Weights of a small GPT-style language model, trained from scratch on English Wikipedia.
Size: width 256, 4 heads of 64, MLP 1280 tanh GELU, vocabulary 4096, 12.4M parameters.
Architecture: LayerNorm before each block, learned positions.
Training: 407M tokens, 6858 steps.
MLP neurons of a small language model. Each row is named by its layer, matrix (up: input weights; down: output weights) and neuron, and shows model dimensions 16-111. Each number is 200 + 30 x the weight over its row's rms, rounded and kept within 0 to 999.
After each neuron's rows, "fires in" lists the words (lower case) most often at its 100 highest values on Wikipedia text that the model never trained on.

L6.up751,223,207,223,209,189,210,240,190,219,154,206,188,195,219,158,182,238,220,203,221,232,193,230,227,231,163,200,199,121,193,223,209,206,184,259,236,194,221,230,224,179,160,172,213,201,208,222,152,157,219,218,230,207,209,200,236,238,220,185,173,200,210,249,138,195,202,205,186,223,187,190,218,174,231,260,228,165,194,216,239,198,208,210,209,219,208,174,210,200,231,247,131,210,187,146,221
L6.down751,157,198,174,172,205,185,230,215,216,189,219,163,194,224,190,196,202,210,204,217,199,221,191,158,186,240,193,177,225,208,165,239,230,198,190,193,223,258,172,167,216,177,215,124,218,184,212,240,224,201,200,193,198,234,184,189,195,153,210,223,157,253,226,164,198,189,180,221,194,198,198,213,182,204,164,176,205,228,152,206,203,169,166,221,161,192,217,191,235,238,226,240,155,173,254,199
fires in: "played", "in", "born", "to", "from", "as"

L8.up711,222,192,197,167,159,204,258,210,199,197,211,244,193,234,197,99,194,238,170,167,177,201,255,194,175,230,167,209,209,201,226,197,196,154,173,258,251,194,199,200,198,186,274,216,162,211,254,151,179,234,199,193,210,153,221,240,228,239,203,213,201,162,186,174,236,194,169,163,221,190,193,219,264,202,218,179,170,264,186,226,168,221,166,249,266,170,230,264,237,185,207,173,182,106,180,222
L8.down711,227,198,240,214,176,164,253,171,197,164,216,204,233,214,237,164,178,158,176,207,225,241,187,174,157,144,177,226,220,220,214,215,175,187,234,158,214,201,147,208,217,247,198,210,234,158,237,204,191,129,202,184,182,206,217,216,171,180,218,169,205,167,210,139,210,280,212,208,201,211,232,216,202,224,167,240,214,204,197,176,177,192,271,201,202,239,201,181,219,203,205,135,204,168,209,184
fires in: "august", "april", "february", "june", "december", "march"

L2.up708,220,209,204,203,202,180,217,128,212,237,177,224,181,220,172,251,173,276,238,240,204,211,211,204,200,202,219,223,215,214,156,229,214,181,191,254,236,200,193,212,198,204,230,193,154,180,215,202,216,247,251,214,271,183,194,182,203,195,182,170,156,141,193,242,214,166,242,237,197,211,151,178,158,204,180,181,169,200,208,182,234,251,216,212,197,151,237,211,247,209,210,188,249,176,167,245
L2.down708,153,205,220,185,191,232,207,197,185,161,203,225,200,222,218,237,182,161,178,150,159,212,163,244,226,174,173,197,152,203,271,229,189,182,235,182,200,180,198,211,200,173,164,181,164,175,232,250,239,180,198,202,177,180,244,228,217,195,150,219,144,229,120,223,154,212,208,205,237,205,169,217,150,179,228,183,164,156,220,205,198,225,226,133,214,240,173,163,216,207,184,197,187,222,247,213
fires in: "album", "film", "with", "there", "band"

L2.up695,252,204,158,155,182,172,144,148,213,192,205,247,272,199,202,231,153,236,176,197,240,187,217,179,205,215,212,162,199,252,183,167,177,177,199,148,216,174,168,161,194,231,193,224,196,222,239,186,210,217,226,190,224,168,251,210,256,188,217,184,190,175,187,181,189,176,213,211,200,197,255,207,194,210,224,164,205,186,196,202,205,170,198,183,246,226,237,214,207,206,265,200,193,196,167,198
L2.down695,212,182,263,168,262,215,196,158,278,208,232,194,234,218,182,210,216,183,215,218,199,186,231,218,162,199,235,211,204,148,225,184,192,235,227,216,183,191,169,191,200,198,188,205,192,189,188,182,205,211,161,234,161,192,201,219,218,187,137,168,139,203,187,206,179,152,237,166,206,208,184,241,215,207,195,205,240,221,189,221,252,215,185,188,166,225,180,153,217,184,223,216,216,161,206,167
fires in: "album", "band", "backing", "half", "video", "get"

L2.up290,242,173,191,190,251,143,162,202,192,207,221,214,191,210,195,214,242,221,261,198,173,201,212,190,226,208,183,275,180,202,248,174,169,214,233,193,193,181,287,250,192,198,140,226,208,181,155,200,214,192,186,189,181,127,216,204,241,244,161,158,165,280,187,160,187,292,180,225,283,232,230,240,180,181,164,159,185,185,207,202,171,206,189,211,179,136,180,189,192,233,172,235,197,221,218,201
L2.down290,191,275,179,201,199,227,150,217,189,214,200,225,185,201,174,223,153,231,218,261,229,212,178,187,148,162,130,171,253,191,181,224,215,251,170,206,112,171,168,183,219,186,201,222,154,184,184,225,184,112,194,159,222,230,158,199,170,227,210,244,192,245,207,187,194,235,213,214,215,184,230,221,259,187,234,236,193,209,233,202,191,178,197,176,184,175,240,180,181,207,172,240,220,200,183,186
fires in: "in", "of", "the", "with", "s"

L6.up1163,189,179,220,185,138,210,237,179,188,222,179,214,207,208,194,200,201,208,240,209,219,230,198,203,206,190,163,265,200,224,229,230,208,252,179,191,181,169,223,205,138,193,231,167,179,216,219,164,180,193,235,194,237,154,255,149,165,187,243,205,174,190,188,159,153,160,280,213,166,232,164,211,227,212,213,231,194,176,204,158,202,229,199,197,171,173,231,183,222,263,194,216,195,180,215,170
L6.down1163,191,215,231,205,186,210,158,248,231,182,188,156,245,183,174,214,206,192,195,196,198,201,266,188,218,181,275,211,203,173,206,168,240,218,161,198,188,249,254,268,168,185,211,241,216,192,245,209,194,213,223,199,194,225,187,248,202,178,169,215,216,162,172,193,183,194,185,229,160,257,205,168,179,231,204,220,223,213,193,187,203,186,194,168,137,191,217,280,185,185,190,181,231,220,184,222
fires in: "by", "in", "was", "after"

L2.up59,195,159,218,184,238,204,196,240,204,183,161,162,158,169,189,189,182,145,242,205,236,181,194,227,174,130,224,235,196,171,214,216,202,127,257,176,145,162,236,221,193,212,177,216,212,170,209,225,192,215,227,147,175,205,202,209,229,200,206,219,228,181,180,199,254,191,186,169,202,204,170,230,229,191,205,182,193,172,208,207,201,220,159,176,190,225,149,193,185,251,248,188,210,250,181,231
L2.down59,203,199,234,197,215,173,257,192,206,210,175,228,154,201,206,159,199,211,208,194,168,198,202,202,174,188,143,163,216,196,177,244,272,172,194,243,230,205,214,228,170,197,164,207,205,224,192,195,252,209,226,185,189,229,203,181,219,227,123,208,179,211,136,213,210,239,250,226,208,188,184,185,212,247,260,194,195,189,198,215,173,198,202,223,187,211,259,217,214,209,208,198,220,204,207,243
fires in: "the", "s", "entered", "left"

L8.up783,243,179,195,305,223,159,171,180,185,258,205,235,127,246,201,179,195,188,196,185,167,210,171,144,222,184,221,229,179,216,225,230,195,219,194,228,150,175,192,183,218,163,176,202,174,227,215,187,219,217,184,159,177,198,213,234,160,242,245,218,162,199,253,131,225,224,240,187,233,206,182,195,213,210,222,206,162,206,194,185,168,201,195,172,231,241,194,157,178,178,199,187,220,208,200,224
L8.down783,197,221,207,221,214,130,175,212,189,181,181,201,211,184,183,207,180,182,193,239,227,193,218,183,180,196,243,204,201,198,172,222,151,201,160,245,195,177,222,207,217,190,207,257,194,205,233,167,158,274,214,198,138,158,193,232,177,166,163,175,172,227,201,218,231,164,162,163,182,225,192,225,230,236,157,164,164,173,217,229,188,210,263,210,148,226,201,180,230,234,161,163,216,225,225,177
fires in: "a", "initially", "subsequently"

L6.up642,227,185,226,194,180,188,232,253,238,174,177,113,231,208,161,175,223,168,202,227,211,229,137,223,156,190,252,219,157,188,247,157,211,188,192,122,218,198,202,218,198,228,191,180,198,218,208,208,199,201,220,203,188,200,210,187,145,216,226,270,210,173,198,208,205,222,202,169,175,215,228,201,219,226,200,199,187,126,171,225,200,157,184,234,218,188,180,184,206,208,226,184,218,168,167,176
L6.down642,173,236,225,232,189,186,239,222,224,173,190,226,238,215,253,166,275,188,212,179,239,225,158,182,158,215,194,235,213,252,214,228,181,195,194,207,123,182,216,222,228,221,236,266,200,180,217,216,211,183,190,230,234,208,168,150,135,219,203,202,212,230,221,192,203,189,215,158,177,216,232,181,227,215,218,152,198,202,160,209,182,198,157,255,228,257,168,233,219,214,190,250,186,177,238,169
fires in: "his", "year", "this", "the", "same", "their"

L5.up716,236,203,183,179,179,231,178,218,184,204,190,189,194,186,210,200,173,150,210,156,181,202,180,230,132,208,211,250,190,212,178,206,164,206,207,239,160,248,200,154,155,221,211,206,250,194,211,184,236,186,226,208,125,178,168,213,223,232,172,231,193,220,210,218,174,196,200,227,264,210,195,190,178,193,220,177,153,247,166,176,177,233,192,254,212,224,208,210,235,146,253,211,229,195,189,134
L5.down716,206,182,227,172,189,243,245,190,219,219,234,196,265,180,160,225,217,237,248,178,113,222,200,202,228,239,208,213,162,161,205,187,179,227,247,214,245,190,163,232,218,128,176,190,137,224,203,202,189,125,222,217,191,169,221,186,205,167,207,204,182,175,239,145,219,212,188,224,231,205,192,194,181,198,252,233,218,183,197,225,186,200,233,204,209,152,172,183,232,232,167,145,130,143,172,142
fires in: "in", "during", "from"

L2.up198,226,186,209,226,263,183,194,200,219,189,203,184,159,178,201,168,189,145,209,156,193,215,248,221,211,200,178,244,210,169,170,164,192,251,243,165,212,186,228,221,138,229,238,197,258,194,167,167,178,199,168,195,132,181,201,201,194,216,214,244,218,192,211,190,166,162,232,197,216,169,148,230,150,206,194,177,207,199,160,178,173,196,207,179,213,198,169,212,167,196,317,205,238,195,229,234
L2.down198,158,245,205,199,157,148,249,218,236,228,215,167,184,187,187,169,212,202,216,210,230,211,222,218,187,155,140,207,191,232,204,190,242,212,177,191,187,145,219,239,195,169,143,247,260,183,196,211,123,188,226,160,225,177,221,154,193,185,176,204,190,179,216,220,188,209,190,195,195,240,192,247,161,196,226,176,217,212,217,205,138,170,132,190,150,187,164,209,222,188,200,199,182,212,158,192
fires in: "held", "received", "won", "a", "recorded", "isbn"

L2.up147,189,167,206,192,187,244,184,202,216,178,176,203,191,182,171,203,183,240,194,225,253,211,217,219,176,181,175,197,244,194,210,203,250,159,206,220,207,197,134,168,186,215,135,183,177,231,203,193,211,208,235,187,157,187,257,241,183,251,176,204,188,244,165,165,182,216,198,158,162,219,182,214,140,225,193,231,179,210,149,222,194,261,157,156,255,187,182,186,208,168,238,222,215,225,190,205
L2.down147,186,205,167,186,202,203,218,196,179,225,188,215,200,168,150,220,169,270,187,175,194,210,163,254,211,175,185,217,211,197,263,204,251,174,236,212,257,178,187,158,221,215,178,194,233,163,233,146,204,238,202,222,204,215,231,247,187,170,230,231,213,218,244,179,194,241,197,204,172,180,207,187,188,205,198,213,150,198,191,221,197,253,127,228,220,227,223,208,217,173,161,170,203,210,169,216
fires in: "university", "side", "building", "home", "of", "college"

L6.up62,205,199,203,204,225,202,157,213,259,162,191,157,195,199,184,135,197,239,202,224,218,160,200,107,155,207,171,238,165,193,94,151,188,179,231,185,235,206,221,266,240,191,202,228,196,204,218,180,216,229,182,163,155,193,193,205,212,233,194,163,189,218,217,192,213,238,205,176,253,225,191,174,230,211,266,281,194,199,226,259,175,233,128,192,242,199,212,193,209,163,206,242,263,274,202,191
L6.down62,200,262,175,168,211,209,221,236,222,216,240,210,130,221,189,203,187,227,173,208,188,152,154,227,212,217,231,260,181,184,210,198,206,197,184,154,202,205,147,194,196,242,152,211,210,234,212,165,207,219,226,224,219,201,171,253,158,244,177,172,197,269,145,251,184,217,212,199,189,221,188,230,207,255,215,181,175,202,208,228,212,157,171,242,199,237,193,181,215,143,190,163,235,248,247,241
fires in: "the", "of", "a", "attended", "at"

L2.up299,168,228,217,196,170,197,192,236,195,213,187,181,164,225,125,146,246,180,194,187,190,149,137,189,229,187,161,189,188,241,163,243,200,232,244,149,182,191,191,218,240,201,199,146,192,190,192,235,224,161,215,237,223,143,224,189,255,211,241,208,236,123,208,179,186,220,160,218,221,172,233,123,224,225,188,242,206,200,204,205,215,225,210,192,229,198,204,205,231,218,187,180,174,200,221,239
L2.down299,162,173,181,211,216,197,210,215,159,214,211,223,145,239,197,164,228,237,176,202,148,189,186,200,206,204,173,257,157,237,160,241,230,187,219,239,220,145,175,189,245,155,248,161,203,177,161,176,207,196,210,216,179,163,202,215,189,215,198,200,202,224,245,190,166,214,212,211,237,165,201,176,195,252,192,182,195,265,166,155,210,168,255,234,232,200,202,237,187,135,218,205,230,208,142,177
fires in: "two", "long", "approximately", "three", "one"

L6.up545,257,171,245,212,185,169,134,208,175,232,164,180,151,155,157,198,184,235,229,193,199,204,200,187,159,184,216,261,224,220,208,216,258,214,204,201,165,129,215,233,194,191,224,199,229,185,201,158,174,165,226,149,232,194,221,235,227,205,246,195,188,151,224,193,196,208,193,225,218,235,184,203,237,238,218,229,151,239,146,202,216,214,162,193,230,145,246,199,204,175,241,177,202,164,213,206
L6.down545,145,205,199,195,225,204,221,174,216,202,242,134,230,269,188,234,190,150,198,206,178,167,251,156,200,214,224,219,216,192,208,200,189,196,177,185,189,161,169,178,224,219,232,184,221,241,182,213,205,89,159,137,219,202,210,208,174,171,184,175,193,200,243,231,230,202,142,212,216,208,177,207,160,199,232,211,199,176,205,228,177,169,158,214,199,231,159,220,281,192,177,183,203,215,201,182
fires in: "at", "during", "the", "after"

L2.up364,219,224,211,182,229,206,233,267,190,194,179,151,184,227,138,165,210,218,219,206,198,157,228,220,183,203,220,195,206,262,188,171,136,161,197,243,200,190,218,118,201,174,203,225,176,244,206,189,214,207,185,204,158,171,177,196,202,221,237,228,190,188,209,182,224,224,177,223,239,249,187,216,196,179,209,222,211,247,170,174,157,218,222,253,228,194,198,212,220,191,213,214,212,191,236,213
L2.down364,209,163,185,178,209,176,190,200,201,168,207,239,132,202,232,207,219,232,201,176,223,215,248,171,189,220,215,191,214,218,160,212,215,200,233,188,204,145,174,203,208,232,266,156,158,194,184,256,204,169,191,226,197,177,163,214,225,216,191,196,175,133,164,202,183,204,188,124,230,138,165,209,232,198,182,224,224,128,188,172,159,184,163,203,193,209,171,168,192,188,216,200,164,155,239,182
fires in: "his", "games", "played", "club", "goals"

L2.up809,231,172,225,251,239,239,227,226,157,231,213,180,203,187,163,197,192,164,192,180,160,237,183,180,236,218,177,163,207,195,197,271,251,176,210,187,170,172,190,274,190,221,208,215,173,243,154,252,212,219,202,155,230,205,259,210,196,229,247,238,198,196,235,131,236,150,242,192,210,132,183,227,188,228,251,218,161,156,216,244,191,189,146,258,235,234,188,180,202,218,192,167,220,192,225,219
L2.down809,251,213,142,218,203,215,179,206,198,234,206,238,228,156,166,198,190,181,169,182,218,168,188,188,189,177,225,257,279,210,170,232,254,220,263,253,233,223,244,189,264,175,248,219,169,179,190,179,178,140,195,165,203,189,229,214,226,233,164,253,233,231,231,188,198,178,200,188,264,224,242,158,193,191,225,224,193,236,223,226,153,203,179,188,203,262,215,205,225,166,198,211,206,207,171,258
fires in: "a", "sent", "on", "by", "from"

L2.up269,262,181,204,204,166,163,163,169,142,197,229,148,224,226,189,176,155,173,227,206,231,251,170,153,180,190,183,208,188,186,168,199,171,184,200,189,281,152,157,195,188,197,179,173,258,221,210,185,274,209,236,210,149,192,158,205,198,225,260,215,213,180,225,205,206,194,146,226,229,205,153,205,232,110,232,217,196,154,188,225,233,241,239,152,224,142,232,162,154,165,240,166,215,175,241,189
L2.down269,205,222,190,189,159,214,182,224,164,160,263,238,195,191,188,196,151,204,203,199,208,156,192,152,220,244,196,241,153,169,210,171,179,185,204,169,209,173,152,240,267,217,216,213,156,226,191,186,198,222,138,176,201,251,237,216,181,222,205,119,194,235,165,234,190,190,198,186,240,132,198,156,141,191,181,168,225,180,147,197,226,211,209,237,191,173,196,217,176,227,200,199,208,203,197,195
fires in: "the", "at", "made", "scoring"

L2.up860,223,212,188,254,219,183,191,228,240,169,145,186,179,199,186,223,138,204,188,202,271,214,229,147,207,208,219,240,210,218,184,253,204,181,240,231,236,125,236,221,239,240,156,163,194,189,167,175,173,207,215,152,161,160,174,221,192,211,190,201,169,209,200,158,218,218,270,221,178,198,195,205,191,197,209,205,155,247,263,190,128,215,194,203,204,176,178,213,215,206,191,192,170,228,205,203
L2.down860,214,222,228,219,185,191,189,165,208,190,249,185,233,224,218,209,182,204,183,196,222,200,196,197,208,229,213,249,146,172,170,181,180,188,238,209,171,203,208,187,172,242,174,146,215,210,204,185,248,206,220,201,244,227,212,185,154,165,176,210,132,187,256,197,221,212,299,174,181,212,193,128,206,210,223,232,183,184,231,200,224,160,190,156,210,195,259,239,290,209,180,224,215,214,227,182
fires in: "called", "named", "as", "of", "was", "to"

L8.up1216,207,198,231,186,255,224,231,229,194,231,187,153,171,224,218,127,216,214,155,202,210,188,182,191,198,208,221,208,259,208,239,295,181,256,218,217,199,127,211,224,195,198,191,183,216,221,196,215,218,222,151,212,187,127,193,187,164,234,204,195,168,194,280,204,204,191,197,212,248,187,154,182,158,233,220,223,160,186,186,217,228,238,205,164,213,165,215,184,246,185,226,234,192,199,241,247
L8.down1216,213,179,254,181,203,177,155,184,171,195,230,128,155,213,223,186,212,198,124,165,228,255,211,161,234,200,225,212,219,243,227,206,199,220,187,181,216,246,212,177,237,165,202,161,199,208,192,176,247,191,199,197,163,176,211,202,153,169,199,174,218,203,179,202,190,219,151,153,229,228,222,179,179,178,133,184,183,215,171,270,136,179,229,109,217,242,227,231,171,196,188,181,227,189,177,181
fires in: "four", "three", "two", "five", "six", "12"

L6.up1190,198,171,172,204,177,214,188,213,229,189,177,209,214,261,214,162,199,204,150,202,232,263,230,234,217,141,187,286,210,174,176,196,211,201,219,192,206,227,204,220,222,206,227,161,187,194,200,212,205,223,174,198,181,201,208,190,191,236,246,186,179,208,207,192,197,262,221,178,228,237,233,128,224,198,208,225,162,238,142,203,192,189,186,251,183,220,209,226,204,211,178,247,210,128,263,241
L6.down1190,158,184,227,224,191,227,213,219,203,166,215,161,248,293,262,184,249,169,153,238,202,202,179,189,202,209,186,302,209,188,162,189,214,247,210,223,209,191,158,196,204,148,178,199,191,153,223,162,158,171,204,201,153,177,194,224,182,186,208,196,140,193,198,203,136,239,208,170,228,216,218,211,202,153,272,167,175,212,164,219,173,174,203,164,196,223,213,154,228,178,248,158,142,242,159,172
fires in: "and", "january", "march", "july", "february"

L8.up176,181,207,198,229,179,184,219,189,193,260,227,191,162,213,197,236,206,254,208,156,199,206,246,242,203,188,180,261,203,176,160,183,214,228,154,205,202,212,188,227,246,218,197,214,170,229,235,237,196,227,187,182,197,189,201,222,201,251,233,164,212,206,216,216,209,190,179,244,151,201,229,181,213,221,165,238,235,229,181,215,184,261,176,189,220,206,173,199,214,219,178,189,187,183,193,207
L8.down176,212,201,233,185,198,227,194,227,232,204,222,159,231,207,177,202,235,145,175,183,188,194,228,249,195,191,169,122,218,206,199,209,202,247,187,185,206,231,203,211,133,223,162,173,189,227,154,186,171,231,161,186,184,200,240,188,197,241,171,244,160,168,178,238,156,237,228,212,219,196,198,217,206,186,223,170,213,201,179,230,196,217,171,226,197,158,224,187,192,176,201,210,174,158,181,204
fires in: "he", "there", "him"

L6.up1137,195,164,181,223,246,186,208,172,232,266,179,164,163,244,197,207,199,224,200,145,153,164,201,166,191,225,211,177,186,211,238,270,201,191,217,203,136,133,243,196,187,233,242,145,167,217,202,199,252,233,229,202,173,156,247,229,199,246,227,209,157,188,241,137,213,191,205,222,250,160,144,209,190,170,211,178,192,242,216,138,151,200,204,181,186,204,217,164,231,243,230,216,176,204,216,219
L6.down1137,195,153,169,234,200,177,165,200,205,181,187,212,188,259,223,181,236,225,230,187,223,236,150,170,230,197,201,187,187,211,210,179,175,225,253,287,184,166,193,226,214,186,239,179,162,237,203,196,194,194,220,174,216,204,245,219,161,217,150,228,227,198,246,215,178,187,244,284,196,197,226,219,244,212,213,161,176,237,175,240,161,230,151,221,188,202,243,177,157,201,243,255,220,208,160,204
fires in: "a"

L5.up739,197,186,237,184,198,187,197,248,232,223,202,195,133,199,211,211,231,201,238,184,181,222,217,201,233,222,211,234,212,181,226,98,232,215,209,232,190,199,174,246,199,232,189,198,200,223,235,212,234,185,238,175,199,172,182,257,207,210,248,178,205,206,215,159,223,215,252,229,217,170,177,187,185,136,268,230,211,179,212,220,215,220,231,160,251,175,174,173,197,233,224,192,208,187,209,229
L5.down739,255,186,173,165,169,234,186,192,223,126,188,178,246,190,189,170,184,202,237,192,232,185,200,265,187,207,166,225,230,209,199,189,181,220,169,149,171,206,176,210,217,174,206,250,246,189,170,185,217,193,146,222,203,248,225,189,250,229,158,187,194,174,186,248,221,209,228,209,155,197,241,170,285,153,248,283,168,197,133,185,220,203,125,195,219,237,218,152,279,189,272,165,197,157,211,208
fires in: "on", "for", "about"

L6.up779,277,217,236,200,270,212,275,219,272,174,182,194,189,197,161,257,127,199,210,220,154,155,197,211,236,208,141,206,175,221,201,197,153,224,246,202,223,172,191,200,184,242,225,236,227,234,247,232,228,223,199,144,210,131,186,195,195,177,178,206,157,216,218,223,257,248,181,242,255,132,165,202,184,161,222,211,195,229,236,197,203,183,187,184,258,199,196,191,198,227,228,241,230,169,215,162
L6.down779,242,178,179,112,188,174,186,216,189,210,213,211,150,209,193,208,204,181,218,227,176,203,130,150,221,209,130,196,170,187,202,191,212,174,157,190,188,215,200,153,154,225,192,213,234,216,174,150,174,215,180,165,239,208,164,214,208,216,156,205,176,195,223,188,132,194,203,199,195,228,238,202,221,216,205,245,143,233,152,193,165,203,171,189,189,207,239,214,215,186,175,269,224,144,167,174
fires in: "the", "a", "website"

L8.up348,204,187,218,252,241,149,211,153,189,225,220,205,232,182,221,200,196,209,213,114,209,203,217,177,244,202,171,246,209,149,193,250,189,221,206,148,194,207,218,212,206,237,196,165,213,188,145,171,267,216,152,184,177,179,204,236,217,234,180,218,149,232,238,155,184,191,218,181,201,125,189,229,196,222,167,200,171,186,170,180,171,180,186,153,202,199,200,166,238,214,201,212,229,197,212,261
L8.down348,181,188,189,214,202,168,217,175,252,220,189,191,195,173,255,166,250,198,202,209,198,226,243,209,195,221,211,217,155,181,205,212,210,171,272,238,205,218,210,200,220,177,259,247,172,225,169,172,176,184,170,183,196,207,183,217,199,158,166,207,149,218,196,229,237,151,217,128,194,178,181,190,231,221,208,151,174,234,144,206,235,185,202,223,191,152,234,186,262,248,157,200,208,204,191,130
fires in: "a"

L9.up1136,219,209,189,218,213,263,199,206,216,208,149,190,196,150,259,247,223,190,214,204,219,283,281,183,239,232,199,239,215,187,151,241,241,222,277,209,217,244,181,219,214,172,183,235,201,219,160,154,193,182,229,160,257,209,174,231,217,281,168,221,180,223,276,157,241,184,248,173,189,159,229,223,178,167,170,229,191,147,204,222,215,200,208,211,197,204,191,235,239,213,238,180,225,201,201,203
L9.down1136,178,211,235,198,167,220,220,142,250,205,181,178,220,210,199,204,207,200,196,173,195,188,222,189,188,232,172,202,197,203,217,165,191,238,173,148,205,220,183,186,197,233,157,272,188,225,201,157,213,166,205,150,165,214,199,179,139,161,179,227,241,153,188,231,234,202,209,200,177,181,218,200,211,205,228,241,240,187,221,224,169,187,185,215,190,155,202,164,212,215,183,219,220,193,201,211
fires in: "on", "for", "of", "to", "proposed"

L6.up1062,189,161,182,290,169,198,151,207,191,176,193,150,193,194,234,156,184,219,234,203,170,213,193,236,175,169,210,176,215,218,174,184,198,140,216,260,205,203,128,160,196,251,199,222,209,219,200,168,227,199,224,192,205,213,212,256,235,246,249,221,210,213,208,191,209,174,172,253,200,166,223,169,259,199,206,162,207,214,177,201,196,163,160,160,173,249,188,227,214,179,211,221,123,207,187,189
L6.down1062,222,206,226,174,196,233,237,184,198,198,180,213,215,215,205,230,187,155,211,207,202,200,214,236,211,250,156,224,192,156,127,203,197,216,159,143,193,230,165,207,205,165,210,181,202,218,249,194,190,234,108,192,209,185,207,196,150,152,218,239,176,219,171,212,161,191,170,211,216,245,196,191,238,207,256,187,120,236,164,193,183,230,187,199,221,201,137,219,180,205,175,140,168,171,200,219
fires in: "the", "during", "time"

L2.up520,226,242,182,155,188,197,198,240,186,270,202,190,198,208,160,236,227,251,148,216,190,185,230,223,156,200,233,206,210,220,212,198,165,226,121,219,220,194,229,157,189,209,183,223,209,200,195,184,239,216,224,207,153,114,150,151,205,171,167,221,229,238,199,145,212,154,235,220,224,274,165,176,226,188,195,176,217,180,223,204,187,148,193,215,231,151,271,198,224,184,212,202,221,177,228,231
L2.down520,238,161,181,256,196,251,211,175,227,142,224,185,157,183,273,211,181,214,219,165,184,203,164,180,203,190,222,211,208,202,185,155,250,234,215,211,167,177,176,227,194,220,185,199,158,161,185,185,243,199,179,191,234,260,223,240,202,251,191,164,161,183,169,256,220,208,231,198,150,174,216,237,226,208,231,222,174,153,182,244,214,189,205,156,166,243,192,179,196,211,198,214,184,227,203,185
fires in: "games", "played", "win", "game", "top"

L6.up849,202,205,151,212,128,165,187,210,232,218,213,155,192,192,141,207,178,198,219,218,186,223,167,201,190,164,216,200,224,206,217,199,219,175,235,207,248,181,179,140,236,178,225,234,224,214,151,210,199,183,219,181,228,110,178,229,215,204,275,227,222,177,170,188,199,196,226,164,206,161,193,173,236,228,212,236,165,182,191,264,198,217,170,196,211,164,208,219,219,207,220,239,182,208,224,180
L6.down849,192,256,187,164,162,200,171,190,227,217,196,189,219,183,195,164,144,179,176,190,201,205,118,181,168,167,244,133,214,216,130,240,173,205,221,243,205,171,238,224,197,190,203,150,219,203,185,222,221,126,237,218,204,222,208,175,167,217,187,182,219,201,174,268,188,185,202,191,131,227,220,134,182,249,194,233,208,197,257,211,213,199,184,194,190,171,248,179,221,257,126,238,171,202,196,276
fires in: "the", "this"

L8.up179,177,202,178,231,149,128,301,177,149,248,141,142,148,209,170,174,189,159,230,180,179,190,191,183,164,196,192,240,247,217,201,229,211,204,206,196,181,171,155,198,212,200,197,207,190,213,221,148,228,181,165,200,232,218,217,157,243,200,209,239,180,217,214,179,224,176,193,212,194,159,219,167,209,201,213,233,203,174,165,188,188,188,173,193,198,203,174,219,187,174,226,214,180,214,201,209
L8.down179,214,210,197,225,165,249,214,204,175,188,224,204,224,195,144,172,228,217,230,213,226,167,234,182,162,189,211,200,226,171,189,149,186,264,181,221,258,201,156,203,146,177,183,248,192,239,226,191,159,171,195,149,257,217,244,177,217,243,209,216,161,217,147,176,194,241,220,192,202,186,188,152,163,170,214,188,193,136,152,193,143,167,200,171,260,192,244,190,165,168,204,157,177,194,232,109
fires in: "she", "they", "he", "career", "people", "life"

L5.up597,194,194,222,187,183,191,225,204,173,196,228,203,170,244,188,214,216,248,258,175,187,236,199,168,240,156,212,228,208,187,214,184,231,222,250,212,233,235,274,249,242,241,235,186,229,220,188,213,290,196,191,154,189,192,263,228,188,235,216,221,166,210,256,197,223,189,210,213,213,202,161,251,192,152,235,184,160,206,157,197,181,220,204,230,209,174,154,231,205,218,227,176,180,168,205,169
L5.down597,153,246,205,219,162,232,197,199,223,225,190,205,220,219,170,240,199,216,172,216,211,164,207,209,130,172,224,207,192,183,192,158,193,210,188,218,185,246,208,204,195,166,159,251,175,171,188,192,180,197,180,227,166,225,192,148,199,169,178,250,149,217,186,180,179,221,175,168,160,239,241,220,185,258,159,230,206,198,193,166,252,175,238,189,159,235,193,230,188,178,211,168,158,250,215,152
fires in: "in", "institute"